Part of a small language model's weights.
Size: 8 layers, width 192, MLP 768 tanh GELU, vocabulary 958, 3.85M parameters.
Architecture: LayerNorm before each block, learned positions, biases, attention and MLP in parallel.
Training: a variant of Muon for these matrices, 6632 steps.
MLP neurons of a small language model. Each row is named by its layer, matrix (up: input weights; down: output weights) and neuron, and shows model dimensions 16-111. Each number is 500 + 25 x the weight over its row's rms, rounded and kept within 0 to 999. Numbers have three digits each.
After each neuron's rows, "fires before" lists the tokens most often just after its 100 highest values on Wikipedia text that the model never trained on.

L2.up194:489518565514469459479539512481516485449523524519514521510503478514506519513524485475516525458518461492464501501512485542526476510484444492520526443479480493513500431488478535482515504477507487504512529523513518490467489493485522470486516463518489525526479531509504488472478473478477542440
L2.down194:478469543527487474517522519525496441495505541486510513511487504500528535526536531499459545511463464501503474491499506472500461507484480482509488468460533516577485505487499494508482495498542488515504529535521517490520465518515538482470457511525477437525492505471495475472482450529473517512
fires before: " the", "c", "m", " a", " m", "ign"

L2.up213:475477489488463559494531524503480494485477521503508451502488493477522496487497519496544485502460513517487537453505471546513506500498467483491529480492512502499521504467508518496531529498508492496520527434518508471520530473523483490463496489498511473544513464501475492489495506470479531482
L2.down213:490456448504481532552547495521485522472473491521510468499514511502536508490465542491499489535520475532481515463537521453513520512481486499515467541505544492454480482496546533505523494476490484531503518491531453482499533513490472480484482486498499456504474505521483519493506505513479517487
fires before: " ", "ary"

L2.up197:503493533460521521506551513470490484525524548514504508457462550486517441443503507521519469523480514494450482491530495518559519522473523473461525484499512535530479515520479507536476534511479517506514472467501515544499545490460511500505478494482475498526481504506519487486453525470466493483
L2.down197:463494513465489510507497492529526515543456510497536512457470496491517517489486552493500519503497539495488474513464515522550516523479494474496505523462526503511492517536534492500512497477464504502546511490480522506489496510471543424469466514541539469531462513532471480448506477497487490478
fires before: "ence", "ent", "enc", "red", "ing", "g"

L2.up501:493447525485488523484529486505493452518474524522545491486517489495458469485442498535501498497514488551486540533501508508511527464489523524485500516495515512516572520509509523496490528488487521495498506480532495478514494509466485507516540488510510500436517492540547552471485443502521532473
L2.down501:533504483467470499510529505504520479507486484464523498516543519489478509445505486487523501482478496519441505490460489523553510471492511506551448504496523450473496514522507513499497518535538530494454497468549510500483507483543486511491509489512534491489527506494510497515499503495494483527
fires before: "-", "|", "===", "=="

L2.up160:498486527570513507469474521480495499464499459509533486550479545484546470503548465497539468488483484474492499488545505449520488519497527517467471489496510474482506533502495517528502497524514464495489518485460549498515502460535511490422505491461487501529526481489525474455498481518495507511
L2.down160:485496497516507510466483504522506556494486496492474444534502493510535431495505507526526455442524523512510549489550511465530506498491526529478474479554490492493526523504487539533524506525501527526495499517516520523492490476491516466481519473483427495504490500447535517497469467503507485524
fires before: " ", " G", " P", "ate", " L"

L2.up16:471513512490488442529508503489488509462425485525495484485498530489532510469508501483500504489458464491485498500503527507516489529482509449505478507470464520468503512514484495527503511508464434534460528519488495512460506433495527534510498522545477518466507505539498496528529463531505482483
L2.down16:510531524519531462486492496488467476472514566513472504515454547441514518484496547500504506468466473438468525485476492542486508544466473471454459498530439490498478504470501477482484480513485464514490516489531516496502501462523516494473556488517518516499500465524520550471486512493498514499
fires before: "ary", " ", ":", " of", "ction"

L2.up56:496514483478481516501486524459508500493480494498515516515503492487486463504504486435542502489524467522501499495474556530483506547461477513484543466502529492525502507441526540483526502483530506534535488541525502488484508496573478534500493501499539526520490546492513538500481511485500478478
L2.down56:514542505489436508503495495506516443477489477501516516477502522508479527463521503452527501491470474498472495489474533503506473546485451504501518496506493450550490493484543510458526528494564556509532485506514492532519530519520513498498490472475494501531550528528552539479519504451489490478
fires before: "ed", "e", "ation", "ing", "ens", "ab"

L2.up347:561526540490515482493510502481484473530511513482495541502520524449530464489478538453510486523457455498527506493510520465483492483523515536478469533491484480502500521502487506494485503461523540500501487494538509473414546494509516485489465453507543523478494495469483504492505512497504523518
L2.down347:508520503516481534461474491502497505525487523511502474467536514511484485501483473489533516472493433517457516469511476560483481484471485471538448485549506547509519498501507446518511541494520498487501481483505573532458458517529459492497489530510545493520506498496496407471496526527508501496
fires before: "-", "==", "|", "===", "The"

L2.up541:520508460462487474542485493517479531434515530487489517494503522507495458484509535500474524496504496510519550495506508486499513509506516436461509441491492543499512514497468531531521581491504518508513525526446459512474481508476511525503456484516486455495496507533454493491527466501505488479
L2.down541:473496487467495516493519523492521538472494500494478501485457476507515522555536514472459472510499512487500443496484515529519439476505496489487490527539446507488505485489510531477474471535485473494492483488547487482515488479510470478492571504558510515534487520432537516486506515451544517517
fires before: "p", "m", " the", "b", "mer"

L2.up419:460510434490503484525514473479478536487451541530505508465499469505492504469508527465504472524484461525482506500530530534493476455525526490518484509486473498507511488482483534509543557514475545531467524479510486496470489488493495473496462475549514488501487508515478519493471505478464494478
L2.down419:485461495503489487525500493484505541501434516470514510508544486537483494494475548511500460512504486466520481551463485537487448501460497511467520513524466491486519471515459535476524503515501505528514501522459443514500595470501484492454520489526493479496509517501521515534487552484523532474
fires before: "ing", " ", "ed", "es", "er", "e"

L2.up124:535502461550508471544527504478480514510463543499526516501524525471460493466466526477524465473419528483495510492507534491527475516510496505475512501504501537483529516482530533515519510516489485553506509508528444523513537526526527496471511472517512492464452494460523487553500500483478496529
L2.down124:505474494495455466511520533521469494464491515510507521533445529498518488499496499500518493487503458517528506512524481509511567542530492543514497516459464479528519534476520508492547477473538489511485516504484445474504507513480478517486487475519519475508463512515492495495521468499497502476
fires before: " ", " |", ":", " |\n"

L2.up607:536499506527527508496473514464550518528528506500525482508476506447511481476519508467519489477503477538517506457476499473502516464505466469508498488479519514496501522503506565491506515462512496462500513509493486514512502454505503532548462507525488531471508527475473487485510473526542470515
L2.down607:516484530489490496474483546510442567500524534518508470498482524537537465468483517481480511513490487457486480544509509498507481493511530513515496487499535493492518515496499494498506469499480516508482521486477489473518516515456433465505523501501559503500513480466478514499490539441447525517
fires before: "iv", "it", "ic", "ep", "ust", "ice"

L2.up654:488513462518510484528532459474467463505480468498478516502523537522458458463506493522539476546498517544526516492519510478482453484510499467514468511482535574518505514509535500469501491543488493509523448462493501501460523475523482492527504504500515470523495505470508455499500482505486532486
L2.down654:519468512509503491502488500464483477495531522526487519483533465482452504499473487553470502523505486479510509526454503544503481518511525488511481449492522524460525500482500481501542506490465518536451501457488500500490487486513497511440493483522517519506497506518494505511475560507492468483
fires before: "ing", "ed", "f", "gan", "ational", "es"

L2.up146:493485510488496469485518444520519521527512504505468490505498546478533505498518455493505529510515511532494535489484493531483482487530515477509464554510515530539497537516464486513497506489467493521475477516497527520488493459492500484546540485489489506501519489510462508494512485481468563523
L2.down146:501509561520513509464484459514478444483472512493531480482502569492530487505467486535518492526501501493487485535431496500491528501512478460499517534473504522560516526501483483519520542491500499532436482518546497525478508479512546505514517500462497532496516474486488508525468504509455526483
fires before: "==", "In", "===", "A", "The", "O"

L2.up762:525477494472486512497498493462476493477470559513492489550465482500500503440493514481496501456486501500454527503514468559497541493485504503455513504502448517498487493499526512498525496509495473514488547503508461485537543495523492490463522538538493513526470464525505494491512474455478515522
L2.down762:497484494470521515528523485500470473499489529486488461536480473504482514450479547510518482483507450487481521494524525535495504444453486513524560512520470499519476500465513507533540518529532478534467466480543439514503555503495494486482491481509475489499512481505509520489453495464492521492
fires before: " ", "ary", "\n"

L2.up13:513480497473469495485500513491515470478491505523525537516492522470528527470508461492533508484473497434472503554513531496490517520546468511498512483537453526498509509485441512490538505496515510505527502531487466518469522495513477514467453468516474486521491487491520473529435522494511509535
L2.down13:527514485495474519476494558476556509500474476481480528484483477493515513470479494547478494453519455450474511537424518479514518527512492527527506480470470534460551510470464516484481514478518497485503523514484487460468467492508527496502496548546470467525466513495507497505485513527497491492
fires before: " ", " the", "in", "ia", "ot", "is"

L2.up625:488471518509536498534528530466496531516523517510522480475498503485469507491519517492531496523508487506512528505497544524445512502518545540475537520486435480482505465455507484502510499448495505530495512527479528492451494484479500490502471505462520522477530507489481458500496531527482523473
L2.down625:499494497541492467517529500480486516520508498503498492489495493487507512496512523530522508518528491467511527496482542492468514517510481507512514483489455516477452511492509468511516499486473501546479516531472541473508494474525509516474502533463504530438519486487497456480471500559469501457
fires before: "is", "ile", "om", "an", "ree", "rough"

L2.up718:538499489498511504509552463466491459426486495520542488473510443507486444508466506513504463475454499490475489468482461529493508542507522454476507507511463516558524461495479529525463475486525502532553525501519457500504509475470519516510496506498539563463531501472537497524489498517499483519
L2.down718:460467528471514477473506529512475470476503484545485457518460510521520504501476503504524492495441538501536499494497512501486530534467510511480526508472499475506506506455525465494457504511477458526495461484532503518476503506480531535485480477526562470535529505516506505505467492501521496517
fires before: "ary", "ct", "g", "ction", "ast", "-"

L2.up675:507531491484512511487542521504520503497527511521499472449470511466514510507504502501506463464497509485499519488488489509516544465507500534501517487522469489528546478498496489486474534513512503527501504493526453503495545495428450507476518515493476497538466484544545506541491492471525517472
L2.down675:491491487505500453547462500480525511475489479460497523537514495493539482506499490480453508489493496515487510513463492463490519518542490494511496524447469474538518486484497556524506476503522467480507502499442523540460472465528555496492521485518511463486502506513476465496495464499487509504
fires before: " ", " in", "w", "is"

L2.up586:474464525512487511559567542473502537486481483519484485532480478451502486498470450457539500455508490520508488518494507510509482473496493479532540459493496488502499474510470502500502470477496525521487509516467462479462516483509479492498513499486476519545453464476493485532499479474498498461
L2.down586:503498557504460502520504569508525495488544479514490545517495475491542505510468503488485507445441539531499509482516517478498501470477513546543538533497521524524505487506516512490482494477484472501473516513484504475469485519541546516489505487510490509538467509497500461479483472505508488491
fires before: " the", "m", "ce", "mer", " ex", " a"

L2.up585:512490486499479453496497498483486511498521485500508505511531521486433534487444487507530457488520506507509495499518490544470527479526484497479523532452499520501445489498513538539504486519491507533471528503483523508489523508486471461523480536463528491482506548530495538449451504546513508481
L2.down585:486480490513510478494526477522472505528500490504475525498503504514499534439533480476523459490531526498475485539522480486513455528505480513515503527498563501493508452484474495514507550540508486523480522509492486464504540512528499474505544516508482474540495515524459495511456517500481488452
fires before: "-", "qu", " "

L2.up234:495526459475532522484506496508489500474484532560529504474520557480525459512493488445541467518493483532515494508495523529493496520510509477434493482486518456471546525478501535536468514544509514485465495495477517465545487480494475522479475501505488533518504526488488482495511513463480482491
L2.down234:552537489515461501511504500486473483480478539506494510493462537524496525527499499513482508495503493529492489511444480483497462491522468452486456526525512480480532474484450492475493504520496583502495488493508513492514494493485498491468495488530494490538526510503449486497507498542470523495
fires before: "ing", "ed", "ace", "es", "e"

L2.up681:519483536464490514499480504502493492490518469497469504503475471451512499485514491489484508498502484474503507490532524526503501492482479448501524468464483489529505525524474494512477526502457471532492512530496475522523496442548479487473499489502499481499544481474458502518506504514499462522
L2.down681:493492523534552488472461555484469456565508536487514518508490479481498441513481482496492510462473508509503526463524482526526518504498491487500566520503470483482471516485480511496499508476468507519484482494467499488530519469465511515450478499547487480483528509519521484509481510458500519499
fires before: " ", " in", "ia", "er", "is", "w"

L2.up45:494500485503548494533488529478502500476503496485481468528456503500504526431475479514482493528483551499517535499447544500466516508524552509479533486483456543512473524505425505494479493458461484531524476442503490535489493460459469503518490507481458465505490482513523496542493492521517485514
L2.down45:489480527501532490475479530467521483477531530509478460478489482543485455505514492479511486507514507511493553508499500513503528526499548501478572526499457499459489502525420549531489482461489463493481464495482531485478441499517486476529540529501445522490487479491562452493506488502492524532
fires before: " /", "ear", "ro", "oin", "3"

L2.up382:539523513509532494499539531492510479556505509519532467498526502540501488497479487485519506488501492477498523502482523465502469466481486531460486531450469531517451467475504516522553516476487471497490521530555528503543517492548459529486498513477541464485556521515488498502499445526485502525
L2.down382:532509412488469498508523505537508523498513533525517482505488488538506513504484548505509534501463490521456492511527504494525511524503495531435515510496486534487504503533471525514542516498541484467484516502496529442489510482509461512509497515486522486470496497542495492446527518514493527523
fires before: "ec", "e", "ain", "ace", "an", "ent"

L2.up662:511450524558505501504459490505523491520504515512482501494519475474517507510486513532485486448498459518469544474529522516486519516476499495531508507483507534513498499474497512499554465446498477549509484498526509508521474514491535493490442503472500518480503516470484456520506478520524452464
L2.down662:494503519542506555523444495471487491506522483487455507520454497509544491504501516517551491430488494515517546494486498507479533492553487487464491511496499480485531505487488476553548502472527493513475459518512514506499508465485495513493465521460460502497474472476503455514540473516513484500
fires before: "ass", "ub", "ost", "os", "a", "im"

L2.up96:534525521515446490502494477527521480511510486527571467487469464472494477478541512481509493507480482518519478517505517507496519528457467476481535476468481497468515536485507522531470530452477450504500531534527494519502533497504507437463489494502507470492486463503465498504552513508500476493
L2.down96:473471479510502486509454474522513500501530424482523482493509484450502510489534522527521523455512495551546491537489499530533495487500481466487511464503467494499500497491496499479513484474532539493530484469508483534498489517532520483529491520494501508495482526496517496523507525484554513517
fires before: "ear", "{", " a", "oin", " an", "le"

L2.up602:527533533528515533470491489506479508485474512545532538515491546498497467529535502526549523501482514515511490476522484465533494480495491446461491535483486511509522523508533450447480513543507461508491525513539470483509525476524470504506504490515535514442527486468510497522453508491478452471
L2.down602:538525498479489493519466474500522510502487490526524525555487469513503507542487511498485482521545513488480499513547480472491513489528531507507498487490515501503534494493489470494489498562485476497525470503489478481479532509506481526522534507471479483466499478502430486515528560484514512468
fires before: "v", "d", "m", " pl", "ap"

L2.up527:515507478526462455456518522537473473471466548520485470480486523491499462451524520521521488501443479511476497489496462534499485478498496461476485501513484502493514490552516529486545494497445489523448499449550504494534519485510504478518533453512489515480471512524489477514514527513511494490
L2.down527:491528515456528459511509537493489506514450511535511482549536527512469482477435518496465466552509484536560470516499509528515488476489431493496510475499485482535536506526506530524481504496476475502468475483548467528496521465534455486515477510451501480500489533470480529511511474520489480478
fires before: " ", "ed", "ary", "ver", "as"

L2.up336:493501525487486494543482489495535547457472497498518497525519495504433477481479510497502474522504504491538494485506520469516568537467457532493523482502498486537519511484480489510541530486493477451505517559529499501548485485506491530489486468498414514488493514533537538504464504506522541499
L2.down336:533519496534501524530552457483527461485450505494493482491457474493444455486506522468511481534512551519465481508453460490521554543513502493482494499517448498518497505533522491502531524496483500469498505503519532473485526506520503462521491488534479480472509519521535510507520527509507484459
fires before: "b", "du", "c", "v", "gr", "f"

L2.up107:552475481533524530520503464493520453515453510500493536523504561488480484512479526468478513482486494477432539500502492506482513501544485496494515516452488508479438502483491472554505518479506469495480526509502462534515537477467440522501493496517493439461505530552512491520501509529433495529
L2.down107:548467482471540519559499482478548484488564535523469513517453511499474495488490526489510505464469516517511528531507515517506485550518484518500478521436517503478470487504488489496519497491496474520473464482516488505473465531453460484508499526530490515476514535538501506496486504497460504481
fires before: "ord", "c", "own", "og", "ap", "on"

L2.up62:520495454496484499541473490475545481491424558466477481509471502484479501495487536483503511481514475528466470540496481505438537530511447470506509523545535486486491505482499492488498517491503480530550536471525487464507504530528484492527541492494516536548463524487484491527533494504484508483
L2.down62:485522440509465478488418473493484463505541486506516508469489467496494498546519482469487537505455484512503495481479502517519496461498510463489466496456478532473525526501500522472508481523520511542485524467500519542498509516505499488507490473535503501491552492497512471475500476501489525488
fires before: "i", "ot", "or", "en", "ul", "out"

L2.up24:516480551475472516516496500484487515464515484487448532486519513494561436456527495551499481512488504524460507509528489519526532501495504487482539472488512490547473490482470530505482508477507483504505508496512551531465503468477483510516524550481471547513493492500471549476518511488493537449
L2.down24:486512508505515495490510451473548496449515453497548463519538457511492536517520541527500446507498460506481505509499510533524517488478469465472504525507531487517530505525522488502476502506492457498521488496513524555501507498497495436532476525536516497485475545500505483512526494471518504456
fires before: "ian", "ia", "ep", "ust", "ain", "ap"

L2.up627:515479493486493501516514503485519470488466479502532509488485517466548519480483457504490513480490515523530528511477500500531500484517525519479478534522474468519533478485511514515511504515483510463487518515499470497512484481443475530517528495486505549443468497474520540517490469509503521426
L2.down627:532474497519496480497516555496452473505452496480518498503527516506529517473485489529469522500506481517510543516504461508512482461499497454543444526501487452506498495521535484490513502502538553481494478484496476478483505496518494529514521490486506491483498532469502524484510477526464515469
fires before: "==", "The", "===", "S", "W"

L2.up477:465486523488484501500505447505492491491461522499482483532502509501500464496486485527476527492497504497455485475474515491504514530532569498478536501481479518537474502494473512494477524504472493525477505519503504500500491488488503491566510519545471508513427487521486517560516519486507531514
L2.down477:491487511524472500458500477479480446477511504530504510536479535522477488438491514575543515498516486492525477534506520486476499486504521469469536515517479493547497499500486506535506534519507501496519445541515508529504580517523540472519462496520484471464503504504509489529460455493519505495
fires before: "d", "v", "m", "r", "end"

L2.up686:512547515519566537525496502499527530506476522480482532495466485532455513475497484475500508487466513480488486525497498490488476464482508513472481516497537477556495514460485544468499481522516499476496508506497528494517507477498541515513512472524505499446502503467516509481498489469530524527
L2.down686:529470493565500450498527503496478535490492452483500543493486495488512485522503499497487500487494485492533504504494475471497538461486497480538467510540440474510493487484492482497527457454524493472466488484475496524507492459518505496481528490536518511503520520511471547498461474453502461470
fires before: " ", " \"", "f", "duc", "du", "als"

L2.up620:483509537478519494545466475508494491516459486493532481490494520495499479456494540496502478484539438454476504488499531486510519502507508469511494491464458539505485476518542518469505454550540500554497513506526481483503515497510555558491452475512478511487514558521477509493531451486504486514
L2.down620:503539450481528514497492480482509463501477483466532466493448505545477536525483530489478511507497538459467534475519498491493474472495497485512495459434504472532500489481524499499468451549482529558520536531485463517497472535505530524499492493494509531505505482476508513483520497527511459497
fires before: "t", "i", "g", "ch", "ad", "r"

L2.up357:516532512547534508568502488497492496550517480473447480501508549505508453496468499446512477517478435496483537474536513495488523426506498551510495514498496491478488454494510489511502519472491480532483524533447471552514497503505499545520472529551546490484511518498486490511499454468499479499
L2.down357:483565460490555525537503520537537523502498491523483495471520497497497505463489489463531498481506490494457550500537484526515460454461500513516475504513506504459494493463506468535505512466483490541543510529464455521500495531464540514533465477482516528490522499508504475490493470486465485478
fires before: "t", "or", "r", "ound", "c", "ch"

L2.up293:501508519501476489514488481511504517490545513493490489478464481486517463514524447486548531472548517536492475525486515487556489469488496464437511488490533469501490501468449521530506524479494472460462488465507511548496511482518461479546491484518494529530489517481524509512512488514512479516
L2.down293:491519480455509494536494484523487482494527545508514508507483513523468514512492506523505548490527502469518495512473510507538533513516518500482457519522497496469495507468469474516488494505480500505505475478491513494483492531528458475521503478481475502533512491492521513523531486519464485527
fires before: "ear", "oin", "ro", "l", "ec", "t"

L2.up549:544514526505545460506453503504483514483521540504472468503507493506499510478557525499487498516538504550507507536484544532496478531527496480485546557495506510549478505535514513466480504513508542517515542524506539525508521493493502509480482478473525511460491489514493474490516447491515451481
L2.down549:534509460531478494525447553513482522458500522488513448480474522494511476518475525522483536485483483458530505543509489500504499482526474513520521514482502513477482554525538498483463475497496512525484509481510485537488521505573440476493533491472527495491444512513492503480444510526527502511
fires before: "ed", "t", "s", "ment", "ing"

L2.up343:504503509522490486506474488485482547446527489487553525509465524483507483517502468507528459538496506484503526522517471486526529535494483517504431486488505485485471478474541519478534487478530505487512477487487485537464499473551538490454517472482526537512502492454499509464473485543512503509
L2.down343:505519548487494502510458489522527567459514550484516489528467511521511475511478467491483516518509534473527532525530472497495476501470517552516443475510485476458474484529498472491517474467500506476490457512484499567466498479545489478514493504462487512511475505508451514489525523522525500534
fires before: " ", " T", " P", " R"

L2.up144:527465548515488491472480491462500492507484496471477492527495502537450492471477543514508474519516510526526486500467511539485504488486512494509480512489532504485519507496537550497525485513523502517485483478527473487509498568488461483518523494505499484506475529497507520463468473538548472499
L2.down144:524514474503468465525503516501504506498504490526522521506506493527493494403481491475508501450502464496526485473481520496490523504502492512516516520487502524528504491504507484482484489551480519510472484509519532485499544439506502513560477492525487457477514496503521474515502543520493465502
fires before: "-", "|", "P"

L2.up424:477492546468493529520504545485504492502495491490495493493488492483509527472523516498497524510521479507474501492504524529484496463505497508498496497495494526509457513480485498519540508492535483480510479556522528515544526472505506490485495495468547522448523485483501472453524489518523498522
L2.down424:487540477491509510538516491512502496494496505531494518501499480495493527455456513450491516461455522509512533502499493502524476496506492538454534527553489526483521515485492521500535473502480511525498518471497505485482503492513490514482542495453505493557534508508520509521471491521496506566
fires before: "ree", "ir", "rough", "an", "r"

L2.up474:487513478484506509491555454466538477470453486504472471475510480497502476527456495494492480471512505489473511500501494521501539534484509524490520496515497493542499488451459537504449518476476476518504551470555534516505500500505524498522541478503462512467459452495538498509492493514523541498
L2.down474:485502529496478477487506485471510495500496510538494467479477501524519570522500535497540522491494500478487473548525479512515521511449494526499505473473520503507490513475506524487496461482535466540481467485495531526496502503507508517562523529528553490480517530440487517504432471459457537466
fires before: " /", "3", "4", "7", "8", ","

L2.up418:530472521461476510519506463484514525515492498502480521501561466498475486499482488506479506455512497499528508503473493529457551490572493500504496508493494536517517473510537487528493480440480514514485518505497465493506523488473490474506524488496514497502490500520461524535496467548431495534
L2.down418:497468485474465549530505489457504528519516473524496468467490533486555501519487518465443470495490536495515539498498488513495466562524516473493540489510478496523486488520507502504468470499466484509492502524516486493496493463514478487513479485504443539511491523522531527544491496480465551508
fires before: "-", "=", "A", "od", "S"

L2.up550:503493523480493508490497463523504512547491550534517510489540489489517496482482474503496519515473457483511520496493489479482492500502506528483501543525508517530540511522561468514474513436491513514458538494540483508483480497504485474526525481491480495502486513480472502530498483528438520492
L2.down550:484485501496531488514448466517520528502498482517490495476526499479496531474463504501504507502474505511510510464487470482508545532511509492481540499522482533489494527528504484500510501454520479500468482534489490518512515483497481487500466496507480532524484532512445491515490490461462508499
fires before: "=", "==", "===", "P", "C", "A"

L2.up712:480505494535517482510473512498513527448495469478484485497485456495438481525509514498519454514470485461489480515498563531506524512465513538470494476474479514538452495507523503494502465515459433536535527500494506502478528538499525494501541510508519508493496482489460484543501503512476511499
L2.down712:506488476471512485504467499506519527495507484498471460501533480508457510470480527565494520476495483520520476506466507489521482519471521491499518513477500486526491497483514496496511503505505485531564500469531505499469569534508535490541535496521539509490514505481541455497490505470514554555
fires before: " /", "ction", "ct", "3", "4"

L2.up753:476505508488544470494493477499499537499529534515487517469540527508505490531530501444514462483524476538492514483453497528460528525474486469532460504483521484519522470497481535543556528459489501495488530501527493443470489475518534470496499468501494549469509463497490501512519516511507515446
L2.down753:482467508460506534494502546492536535506531504486487485499547479401510538509495533501505445502541497496499486537483490490498516518532482460487524508509467512522480452493537508495540504506520524509514541484519508500536515496486472487514485482479448514519488468492540460491526475455465472521
fires before: "ed", "ice", "ing", "ic", "s", "e"

L2.up717:504467506508479544457473541463502524492530504464532514489515467489501494477542495491543483511468487482527471519501518537552515516483499520500487493476451497502472500484461504461538493452499560513513516469487510478524506517500518497477478469533486560450487517492530499510538478523544462501
L2.down717:487483533473456525498498493533461531518541502532520530432476499551537532478482487486508492512467493542536535483513494507513475532495464488499506502532487480528477523492482493489497526501503452513453515535487481491504525523479502462520500537505543508474547517509522504495525492496501466506
fires before: "ass", "ub", "a", "ost", "os", "ose"

L2.up155:522501533499466514492494434485485475459488504548515488529539530486518427519504465541526550477491455521509480527537485454475500530495502499495552533494496512522516548501526494541509535512514508537528501520497452495515498508496452495542497468554526496501478531506490529516485515495550458503
L2.down155:487523487529529484464475465511521463491477492533520468517517497490489507503506470482528521517505512468504525515513529548439530536523465480519516476504476475500510478483504481469491525518502524465497478499505511536491498516483487536492475564507474458473507538539483520517523538507538468517
fires before: "d", "v", "m", " the", "ap"

L2.up88:499517551468530443466519473490502512566523479481510511518489486477506484495487449530492477510524490486493502487482490514533511503467490496517533468494500555481500512538504546501505501508508488514503480516531537506486487486453481478505488475500490521477516491484489511518475489476514509510
L2.down88:482488520486538496471488455497531487529486508508491524503489490481531473513495465533540502471515435511491501486467509485468486535478492504525493492529542506479493507563520538512506489538513518525530503469519545486514499541473470509486505467475503503454555500465464464528460521531515483498
fires before: "al", "ia", "ust", "The", "ley", "ic"

L2.up243:493452541494540491490488512502461484473488517509460517511464503490481463473496505534530511508521501483535505519472515457492459491473485479500460460512523545490485459510488502480504510531495504513534479497521524509486549486493492504517468512483490559493460489524488501466483513488523499540
L2.down243:490474455501495564565479539478528491482495492481489490514478499549506482482465518513513479511482493487538478489505496480478466513459517550462489503476535542479524497488480532497507539497459488516469511446508487493504459506520463499518501452486492534496511510476516492547504486538505463557
fires before: "f", "ing", "g", "gan", "h"

L2.up746:495484524503532497505541430489521499462469485524462545531467509446501529498460501472511515527516485520491516475481478538481493480462450493482498449509532470493458496498523497498468478519492500525508503503507527480499543502521461480489497486542471519513469528485505470497505516480488480481
L2.down746:503472484527468465503479470519498463486536523548475516527464527511480457498518467526496550507514489511512490516475515523581432491485485521507506524472487501504507522485493472503527463486491486487521489544539471508526509549481503493489546547472499474469467539519528526538520438514542459508
fires before: "ord", " the", " ", "og", "all", "om"

L2.up154:476487467502518486515540484479530510516508511526465457467510528506522474485485517482547533490449472495466537486468558440523490522470500528495468513455525532509473480504485520485524536465500547499465513502512514486530462531446475507508493455545509558501500503494495516523487465543506584532
L2.down154:498480498500548456496518504544481484498521501492482489528484477502559471520463564492515473484443453483478497519480467478511508486523475461508462533496508527504511491520458506506485509473511543533475491509524510496503489485497440482492494491487470512491483514515475497523523528513555523568
fires before: "ec", "ain", "e", "ot", "ace", "i"

L2.up37:523479463530506509509455487543497532464566500518446506557529476482525451476512541489504468539530463456515493537556563488492498488483489486511505516507525474496559484529520506494520480498495485494516497501488513508497530471531523501489474482501501519474519517513470491519506477510503503509
L2.down37:523478472534540524542494433483504472478519493524490505507512487538508495466514522474539480503461520521541468530547529464487504491487463489494495524544494478535505462495503476498511510555503472552503491505490488498477504465505518545493489531490486509463483474498479478493493524476517499497
fires before: "ess", "in", "is", "im", "iv"

L2.up87:509486486511526483527530521475544462483459531521468529526482472507483486502530471501559518530533457540516500524498475471487516522483472467526501462480518494549480491498493507503475497524497486520484532541459483505476560493517511508495490449497472552521497520504471494466548490487475505468
L2.down87:507480481473431538480483523489517515513484515531493465504502470521520507482512483508496494515482526453530463452504553498470538435502516499511459498551467510499504488485526501475523494494525496534497530498484487486484492492488527481536515532513551524499461525485488523471483507482506508534
fires before: "l", "or", "ber", "c", "b", "i"

L2.up101:485533531509458543459507476457473496481471503532475497520478495490526448477489505508497552502509538489531528497482495496507528528485506473445531464508497530501517490498479472451502500501484507482431540481505523480497506497484487462542477504522512498531483527521500497509489508505528513431
L2.down101:451550502556506526494471459520500494494493494513490522467525516536487451503520515514469478544539516524517523525490499479469488521502458488518481496543487488568536449512489505509486526479498516495532525516502477479431509455526521479473453441480460482498463522480514457489495492516509509481
fires before: "v", "d", "m", "port", "duc"